From a checkpoint of a small transformer trained on Wikipedia: MLP 832 SwiGLU.
MLP neurons of a small language model. Each row is named by its layer, matrix (gate and up: input weights) and neuron, and shows model dimensions 48-143. Each number is 500 + 40 x the weight over its row's rms, rounded and kept within 0 to 999. Numbers have three digits each. A neuron's up and down rows have the sign that makes its largest values positive.
A block is one neuron, or neurons of one layer that tend to fire together. After each block is what it responds to, as a language model described it from the Wikipedia text at the highest values.

L5.gate127:537543530443541438509499531505556488502535507499520534514514517574541498469510533516509519483495492476508515455508472466484485610468508514563560528428488513494546525453531466600437502570468549491571537514493507501491598530597448451533451523496442515537557550528456504519542550539568475572
L5.up127:477543504535518467505511523557504477495511502493511465479505481534504513529456510583480493503535451450545426524477472432506421508512486486501496521450471509476510548458551469525481478525498477572537461486488508494488562513542445475490450579627468497529534470541506566458509492466515553501
Description: Final subword pieces completing a noun split into several tokens, mostly plural endings such as top-ics, th-ings, decis-ions, occasionally other endings such as any-one, elsew-here.

L2.gate353:513466545461497465440470475519532475506551503490477498482531495479570521524531495506580500449527487451533502525459549476506514430519537447559567436489530479543575487436495438474493505483550545460425454410525534485575516501557550517482430556466495514519510530485551437528594453451519567556
L2.up353:467467498529481551482431506498490501468525521453574487478509534518555477538439486499594467545509497546471432489478504537503474530554564437513474473517489537442526518467564520543550412486548541543617460540516540532492522509489524503502466489426451515479474486486543528540559454514560521485
L2.gate356:479504513524514479471427535478555472491481534473522444476532500422571472463413485514515498454486433522480498470507513486483505507409537467509494474514498506510540524487452538498487394553594534429486575469513527455445537420524511507500491495483615479549413475506522500441476370535433470593
L2.up356:481467487472449521427504451442517470501451550484543506534527541390483503441507482463590401464454536533525428496525503499493500514509497469566483487472513476522432499535534494518528522496500472503534477532479514498439489538535541559528501515446472469501513481509465401467468470544559520492
L2.gate403:556458523522586515519477491414474522460516507518550481515423491536569534476472464528487527444449528467543506492532396436487501475462432524507499440474480480461443429448532459483495448517514532474469487514455467494492486464519481440502471551499532587588498491509526503537502479453420525563
L2.up403:417525475558526441443552467517538453504468527420563493513523498439539523523541452524518510520526472552567544535525558469491508478512471482532519533493504388520588434527578450433442546463534508484492486502498538453484565468526493505470481499505546488537489527522372445491495445560493532510
L2.gate533:532472512497469490532506544509452473532548511510508500474554471513528493456521473458525392499495507474462448529484475505491485525528469446562538476463509446526513465438576445602495495457459512517474515546466544551463502511484563469451528513468433427489537478400379466514465448555521434453
L2.up533:534441499543539476455555465536486470506494522506521561522520462463511492560431508524566526420389483519540451484526523495495554528497528491558480552453510491496493485455524548510474551474474505459549523554449517483475541509463586506482492480545482481491512456547445444603439482492559460472
L2.gate576:563413438539483491496490500478477467467518537508509469488478467506545500482510537489522505444438433476524503527506508510520510492481515437530524523525527587479500434521426485569417490493501473465537472491524540493509527420435463428486524468463435457504473480468498535494497524552470493588
L2.up576:502484449531471473425448462459470495455500520580449449523515489552467527429494513464473446444379494518539407458520484471494464442532514404529483495475524488539497497487412391564496448533455498453506528461578523462463476504516524458531506499553450496460487493469496521500457426494472506572
L2.gate586:547492463438443486516611573474480521479529479514471520523513533441554497408443509484512448513461567495510452475518439417465537474556567502473465517536482427522474551483539443521496456524505468519497542412564496480480492496431514492465508530534479551553552491530581471526496542544514510448
L2.up586:572536457549513459537492508497515575516525514495562505518481531526509524446444456487604474412462527505508454487505556450494460572494501470509430542494507523551498543499453544531432443558535479460509519544531528512514430448525485489516441446477496460465473400473507490506491485487605475521
L2.gate592:503454540527557516554447442461461457465438496463416480463466470527463488532553516465531522513495511515510533448494459463565531488549518500567543470558443516517527429491415496538507552510548545530511518457518539518471557473537455542539527442472430528562599570490504517474497518500425559497
L2.up592:460480580524564574499507476463522498447503520442534501490472521508523460457550493529521570504521498517518491506599487501522478484470489472506488515554472589539504512541454534583510520516549565464568460464480481486473579501558580497554498490397476516480523492469558561459509479517490554540
L2.gate827:512517482452436548453523502467516567471559530496548491474495527462544517553490505440511454495599514477473561549445446527517482555505583423508532453487492507531494461522499491541548459493472533480503456488524540420569531452467506495548478516494452550476503494483507487425536478523481486498
L2.up827:525554472508437510473486473503531509456513516471486440488467511511481462514497524475549486497521535445446410538554475515477502598514470449463559493469474563447541537495520469482464512474451516509491498421505516490530490418531562410464502494484444499469449454470468425461434484442479525499
Description: First subword piece of a word split into several tokens, usually a capitalized name or term in tables and lists, such as Pet(erson), Sw(ing), Th(ird).

L5.gate775:531460559519429528440458531501526530521471523469544560527573481490474490502496494515466545545479527445525525534491469515500561467498460524457522504519515428476468468535483460432513494519499475488466558473534527505477500467462484518422552458562493479504458513455460546469526547470481532470
L5.up775:501474477486485412399435452488518505557542526537512490535501493533524550464535483543481587439498497500478544563441494510506444553404457481504553484442455498467496503457437481444492442533518454502527538427525485507474506491520587559477529484562450459471515563455497517528471477468498522509
Description: Main verbs or their word-piece endings (take, took, play, serve, work) right after a subject, awaiting an object or particle: took part, takes place, played a role.

L2.gate111:521504538471535527486468478481477472489490459505469478520551487487434586531451567462516475471550586408551550501511517502462477494519537525496512505502529505586488531482519475509510492486490545512487467502514558532519501542554500483462498513509546519445464500481547513496503459520495541492
L2.up111:514479509487478485536506577463510561472428540462545523479526501504507577500520502473476484553566484469520473515525461483539506531509578511521400532427519496487481466500482543481592497482531467542502480444494541490553534442505516448516603455524488509512508486565470473559558463445432426537
L2.gate200:500514478509468507396450527559439470520607556483520582487538520528535552568461486500490519507476521508501505372600492456533445448497499439411446488479505467497527491542510490537507512533537534503473437484491536454534480541497511504437518529488515531509471508510542525548489517521471497463
L2.up200:561482629462499534517513466510503453480504514532494558530521571414491523448514523440571518446522483478524415507501501492505501433500473507524420483595487506447515525489417542453500512564564565580486518467554442511512501534505495474518508439509628522520470424445538461455484449539521580498
L2.gate261:486529458475518493501552457503430498497482561598609541477490487472436565521483466546498497470558500373472523460474503496527451483538531416461523496571518469519525479563462460499534511479512505465477511566582474493537510550617509477543519539452447480411486477442512494471498434518421451492
L2.up261:483524443498502482504465460510531535534578481452582527511467453444460518542474493448555510450506482458447536489481442513544476459405467478475517501484520465476462493455488502501523485439489459466419509546412549420443522501481539477532593475574503556462531446511548512444574533533501531485
L2.gate378:491522508493463500567537512511495529523498568448427465520543529501477554517539498474526476515495487525525514457498513502536481524473487479505561506522434524496529448569539489528466589562480533498501482516503577504579480479432559464458516498489395485566535492497543529533459439506498499406
L2.up378:576576481461513477518547523533540509517504454556423578472493470505485542447443484535587498437528478519505475483508434483448419500590517505451546465460463528537471513533470567522487552507518467505493567538497480529527467523484480450444461489552499466532480507526588489498468525559491533526
L2.gate477:561437564521517480506464506490518483506463507545471507492510542461529542559449532499547496454451534538562609431551529484502482423433471413496518559483432467550478519560416478577539501469476511480532452502470558439529518507494461436587528459524507581495517533472520555410551475513511504467
L2.up477:495388495524527583490449512520539511459534499521525495500607557458515530506586493415480499457518500543507509551506525509517562600491507488491501472496536500468527487538469555547516575535524519536473513514506495611469544540464470608530457480498572500474467402529520488491507494476510468458
L2.gate480:507525505440508512552486486401543512546532442481457494494532570593427504549478559529511468513477550429521469417552470505444488460497519528452452478511515493462417443489490526489441489511527497487482477519402521480477527558497534521522479546569513465537535488578524506500489436535489493502
L2.up480:497514476524586454519517530480521545528532496520442505481480444449460537509446475537538459506442503499522527485537510524536555485491576506491434529472487461498430525462492524499440583469495420543520482471477492502451580527588447444511421430555463551513511455485446530514509498460567487501
L2.gate539:513580486554561511521500504474532573542528480457531533527550495528520564524488501465507537489504464456522467511514476445486516470491533494501476480489498534606479491507490518466486462523470574481445481499509534607503474569549523523537459506487534503570474548532598466479469527562519418494
L2.up539:451476429529513440623430507411545509520460523531533471520532507488520554568422469510518462513451576523476497490587430503474515516519530482486506471507521526460465528496472485473539563452485478563460492470490508524510471470488551461507568502464528470473438430483476474484529514513524450494
L2.gate667:489523501484549515515509463480512534518539457559494545542507464569492509512455475468510487490508433502570474505486495516526457472512471539528510486423538461552518497504506497559524493564455502457450493586528466502560413516513612493580416436453546532464489534494537448502582433483472497474
L2.up667:514539448541493450505469660449548526439545487556511575491528509506485480550430490493475459460503525585466513516542560572502439551461440515420498493458510498519471573434547583448474533506438458473450449503520478475503469474463538417519525496445494504504476447540493513535451552555432476521
Description: Digits after a colon or other separator in times, durations and table stat cells, e.g. 15:00, 4:38, W 116, −78; also column headers like Games, Apps.

L5.gate536:491554459516621482628508483509470492556489457532535523449428605449464534565521466540484579560563486536550521532450504486448504542491583429518494528501539444493471519506492506419506587505511517470519455515502486479457522475513447529493506466510482472428475437412507429497561535434607480535
L5.up536:495460485523550509485411479493482496474533491453506498487493528567531442538427484419549479490453545496530462557486447504457557521527500537514515483461512469525438551470464565545544533490482454492477515412398484506462536502464479553488477525542457440487549477431454464504467533458495491506
Description: Tokens inside sports results and statistics, mostly football, e.g. table cell separators, score dashes, and header words like Score, League, goal.

L7.gate25:442409468527493484499481494522518524450450511604549387491528475506556489433475440554465551460479486496507493513407501464475503581546478541492533469457523525477512510462442457414467498487546557528456516484477537515486503479569451542468496547555616417528479500490513435475514443473429479574
L7.up25:547492484445458528534417460540495596400535472481540534453512503476471490481488512496455542455480495470487462512482496492516495493466451529531424424491471525586497455439497475475483481523545503544486546420627497533480488494565515549554488469507483453538517517544542507504479487533530463474
L7.gate72:456444459476525441527417517550509532520535502538560506485483484511527463465483465572514457499539482481516485470527561537448498485527551537536491482476537531494487480466416489514489533533456531519431451493457534432515463522565505536502515456553456508451539454459497521460552471549514463493
L7.up72:512495513550453544504538497498470463474487510480496489514520460429456561511539481464496536514480495504512471434437502531528600493491536467528452511467500547430525472460507504514477508469518540456564562479454509546455544469470470447447535518457557585521490473535515480513425516501557489557
L7.gate255:497455506555510537511482455433506489496480508551546470432456560494534499481582494477535546571564479512544469526510555507502468492503567503452489454445531554416532561484491481552488506532446502489510496521553556479457473485472561463540542497492551544551492489526509475498468438521557449529
L7.up255:501467505552524534488525462491497438519470553560450529557482518455584538506484473441467515498446523509483495505429496479464537578505492473458510430487511509531526583555429512559508539495431609405508496524502546508535535526495523487488458518536521534571444499526417503485558409532535529545
L7.gate333:435457522540527478500481441484412537539556551503546518476553495476489535503536503511548533503463502485575505484416498501459545519514516559433522405510490534519462523509451427582557489512464482591518491508438577443481455443538524512442492526443543537521489547482577450495479464527618426567
L7.up333:581536535491572480453463527552545520460467449526511553484556538504437440453451511527519516487521570492501589575487505508482534492478469495559463559475521503438567554476554483491427489504521458531470493436460538519501545521576525537499471519507513434533438488500492543492555529557508455487
L7.gate337:542509494540535470508440561457532521457555439504499507506495540525512593440473481432512515429523470456558476538459457461493490401486485524424516455499533532484477513520478514530552409535537461541482425464465498497450421520506541537556456512446509474589518557516495549493503531506505558458
L7.up337:466444484528476484561491557509475575485490589473561413465435467522537552493539503455510546533490491530465482534453499580513477460494511459466533446481542474456469555440449578513512566497516547523495417516546492450518456507499477486491561431489536568507528477391485498487484463525519497470
L7.gate547:484494390452529532495507516503474530516485555530532447578476531536535519492467528527538541502481498581460474538498509437492557593521551429474615505461495517478454537462385469544513556636509470540493522546544527466543446476452517477458495488441558474438385520437497530556498510566474501471
L7.up547:590551461497472467471440533495594422455418457506549475433496462574492472516505498472517493462527518497492513605425531503452474526507551420534490572573459529396441503469541457547420526461463520482531540483537518504506458558474519471554536514547523547515500471456538472463504485573462510505
L7.gate599:539424465494473486487491527435495510445496483572524487523491583539588520471451485534450453529503498530467461510495509540475473454502515483549488463529539508519518501490432456465394556436489612485446553537487528476514476496567482491514508492453448446473528475479483552515496416486470544438
L7.up599:519523500487515535501473505482465645530526497524527463417521463465538508481568480498546485493486569547535476548485528557488530592545531512461489452532441515393544548515428428602448511478507563519582542519490534482497457544442512480511489514493537519444486487520532496445431441568476549530
L7.gate618:529471499518483490507475523507534552477530541494563486443518449493534534533483491505479467488447525482465481451441506498409445584569504486468476385453524496478477561497505420610452585470493507467454456463478526478491440492543521417485474549455472486493474485476529530535519475511501506483
L7.up618:533506467500491511523559532500493449517515468534575398521516439443573501496430465470482488510511541580556551597475472582469490423446529526515444480501442516504517515502515478566498559530437596555532460530516471481493536626449561510519470535445459483514491511485508473518510508488503491550
Description: Interior or final word pieces of people's surnames after a first name, as in Bob B-ark-er, Robert M-itch-um, John Good-man, often in cast lists and tables; weaker on scattered mid-sentence verbs.

L7.gate88:491484430476479490493511489512483439519470533553497570417433477534597493471449491453542528497465489507529583509559479506522451485507446552460503490533505510525454386507475421466445501478522500456505482443460529516478496548539490510455487563510490449454490498494484517478510434446552527485
L7.up88:473526517512435490427535512444503494566508547508504489624460456505584506560507514469500423460500431536530474507552453406475509572552499540506493553545497499476497481444501462519484485456478463491530470551514508463520508535435456449511510447522560538475512508554473491468523490447423535394
L7.gate123:477480459451525477534471522512506522560532543534487496427492496530547521498509519468482510536406524426558451528519490471562460463511514532483531508536513438566518414459499477531416539506565522472482472393499552484510577514612460512458464548558522560445473503525473543490505489545482462424
L7.up123:515538461426563501478500506453512547547572518500535507415459559548488549440441471567481498557472524526521513504602561504621533492542472509483569517520487509485493425468498505428457492517465507420485411501489521546433470532502540526442519555563503490516470448501487541482581554502533460487
L7.gate245:450508480540547486517494509479472485529532484591495530480436534511531563488568519509554493456532488452513427530513425426510473515495444479527429475524465507556493539505533427559571438489518485487475511429514462536491524512560499538532545476548496539466435468585460518545461556522450447523
L7.up245:538588547457442524510463508477541529468530506464493471481510476526436439466587447562482483536431493450484459503504489458529479515537459510449545475467478496515499442431506490531483442515495552514533464490456521545469577529520515490510485498549436447480422491502523513452560484516475539470
L7.gate296:572494439495564508541506471468549468548558513420507570483481521535495451498550528483479508497380440424426508574480550503508600591541497446534482502512522444471492470507524452489458555496535579525496474448540562525474480519544472445554516497457449453521558441427459474446456435545507495440
L7.up296:509554534479486460470510524475470501487447554544478452522505490422520532526528467517535541496458466468532511476657497432594470509547544474462471464457566509469580441506466438510514442560533492548490552531552466470504502586439451546538520457499559430491506544450502540484417478483509490454
L7.gate524:514540532502532414544521478470498506548465494530499508492488541583516480489533494489432471477503464463494530542589454474512512527488519453433569460499527471467456521424471479494553530477520540546462427423492587599505549481500529427496479523552502526487473539560456585542509469537477470531
L7.up524:506471522503518520549550454487527551486543499453481482510478437528512513474498562507447444505494494517499489522516500508481464472542489508555501460465470453500576502406597484546439523443501438578452534483507505457517516481554510507473529475474477545445483524522439484459516557538538539490
L7.gate556:468441525461460481479518435560440526533509524491480485424497560523528450560506552531448499518530463439480527540472527442510490516429534508480564492498514445495554549529547471486478430506516609550505499539548503424494484555514537573568486502510519488494577505527493568481496471505559444517
L7.up556:480539523496481487493523426531479471479550471518480584528503547461542532500509571510542478474479518499491503447483511463493504481402505504513553517488485461513494490531501514475449406526482469438475483459457454503567509496563519444527403488544490585521521494572458469533526534477483523525
L7.gate591:479580511462487472539506520442502482496497501561493500429495493563550475577519516542504516524367519483437479506467535522559488491506518464478490423520551487537536503457505485534536426458526491466476449487490505520531538532556493523491455489488492509605465534560557555558492571477491498528
L7.up591:504535488510475503532518518442478491477572548547520575531519519462450442495496519482469488487473467482506454529540499496546499508521462524453578502578507480539497485549505435495472481505493445521406464435428413513526488467548510516535519525590544488512625505456515472548467470453544557482
L7.gate735:489438527480545350502536436520442530480468500468499574413606543489462485553489503431502505472478504503505513533518517473539573557517567501491481525504494438455549447500510526475538499496522492496507512493532565507538539558471491481496463578537530509484590428543512507468429525527456478493
L7.up735:512529520482463522476467441480531526523482509548551485479611546524560465529490465484467488569437467489436531562530578513490458483454493515462552486543464486479473437455478465434491459522491465570480466534515495484523551442583560460539478479473514388596558452472442521513456481460527517464
Description: Word-final suffix pieces closing abstract or plural nouns, mostly plurals like -s, -ions, -ies, -ations, also -y, success, often before of.

L7.gate174:506506545522459475487447477493479456518406563540514540568493530467544508517450400472489535530475471443435472522516540533503449411436503475489563498536442572453579490466440513534528509509558466489428490474536469413501473530464508436491462490510535512516479531489474455486476530436523453500
L7.up174:484502494475464530544556538473443538487453475540475512443498524465569519498528486452539499555473541489484504472498488440489486520487494487531500605502480532450432447496547485512510579419504505521478544517420403517549498505490437408544459529503524506425495488503459608466473477503443470488
L7.gate292:535467514468533546542535491545457482619479478501489489541560518594465450484442489517463482476392413429524471496522480515476493449473553495488491540492484568512513515531562576442569486562529473530413451511482454422550495476490549458484485527605492493582504474533551551537493513463428511516
L7.up292:466408544543569521567541377511414447511507619527457565482526506586505529514491536460469521455468519460501508438480448522464529548527496441426526488529491541436489493459528510474520554543546534518473514564520587538476506498480527499465501533487535571494498483431506534504488529510508465494
L7.gate380:490516509525571472547492541479532542513462485530492520490528523489541425480378501525543479501450522415540463413531536578501536538473554455420576522499514480549470545427535480542518469488509539522502504535502480465566449524491483439482428546497458498540470487491511593496451586462507513486
L7.up380:454507472526552483513552510504489505551498461551528521490474483511504501505530522449471462501558516504414426485471441534488585455430534515501536458556582431494532509492532572483541456497533519410498535528517547459411486502503520545486442545490510526506408481452506515560442489481436465533
L7.gate586:537480517483455440470472454464496510499456532524465523473533554507525482494523547441555472490502465416547413508452486535527422434533484479535510539581567492530496530479473439511494472552426509480506552470469466513501497474508511451502442466525509466568475501553507488456523448528525534552
L7.up586:652479555508510540519440551528482402398488488483554509512436526467512541453533558532535526551534508505461563543485497448471462476479508488503451545528482510527497449503495505490523501439547510442476516460540483496473535574509509537538467507532529439523504539540560487440468515497437494518
L7.gate593:464475537484551478551494564532506540460453559489522538605487546510534549493553538513449525527471448441571519455492511538522435435495540518418481515561491580543535461482526504503547469495511476540481445529470474503506495508562554531602533446491540433463493491415501557457499463546431523480
L7.up593:484503499531482510410535465528463496452412553513469436524503447522490557549401496436609395465564501506511429468513501488565494555528436490503590472529517501495469494498528546498494530546485522522463512510515550524482474527509472519509458532597459508478502426488469469527497508473439548487
L7.gate606:537479507478486557451481503475550504559557506552514561641522416496471523469491491502478508557495557482489520544470493514454484543504498455500532444570555509500491509418495465481514495507506515544504484494457506563561493512477503543493500513510512560568428498519523489554448488480419480501
L7.up606:491530451534526470424472455515490430513491521460548504537529458488390493431518515507549509521565551520428474462554456444494558479501498558501469507526549511484469484509555446510520448491445515450517479493521484535495473517492594521500473509515451554508438567501472542403527503511519480493
L7.gate678:521503509488561513513503486496457555525502475497497546569520473522499518449516510523464432472469528434471395557432455498434540493528445473508450460503544445494507529477519450542538454528471512533469452494527547519530506533514481534489514445528515520510480487486516494527521420592476469428
L7.up678:425549489499465464554520507464449505565542465572513557476410453548493521441508490446481470462460544496493525568508489576484437555490456510497531481537555492535506503471470458491503521468443536486525510508453518515441491432489494476465423445504487531466585508508533493497442456489491484518
L7.gate813:503512484427520473557521498560409514460433441502496526497481526531554505541543502488507544538526506425480484486562521468504442513515584535507528561547540489543497494437473437498568516476499490540476538494534516428538437462517481513493520488509570525524453536541472534486475461492492552449
L7.up813:463443514473457506511511435520477512490505419485543511570425473459410522487567520493524482511516551532518436490438488465470615484496492473544475604482565447504552426508490495459512520475455489473469555494487461527442539515494452547532438602558497512443532414542528417473437493553425476557
Description: Tokens in infobox fields and table cells of Wikipedia articles, often word pieces or number parts just after a dash, pipe or line break, such as Sub(species), S(ources), Apps, 29 in 29.8.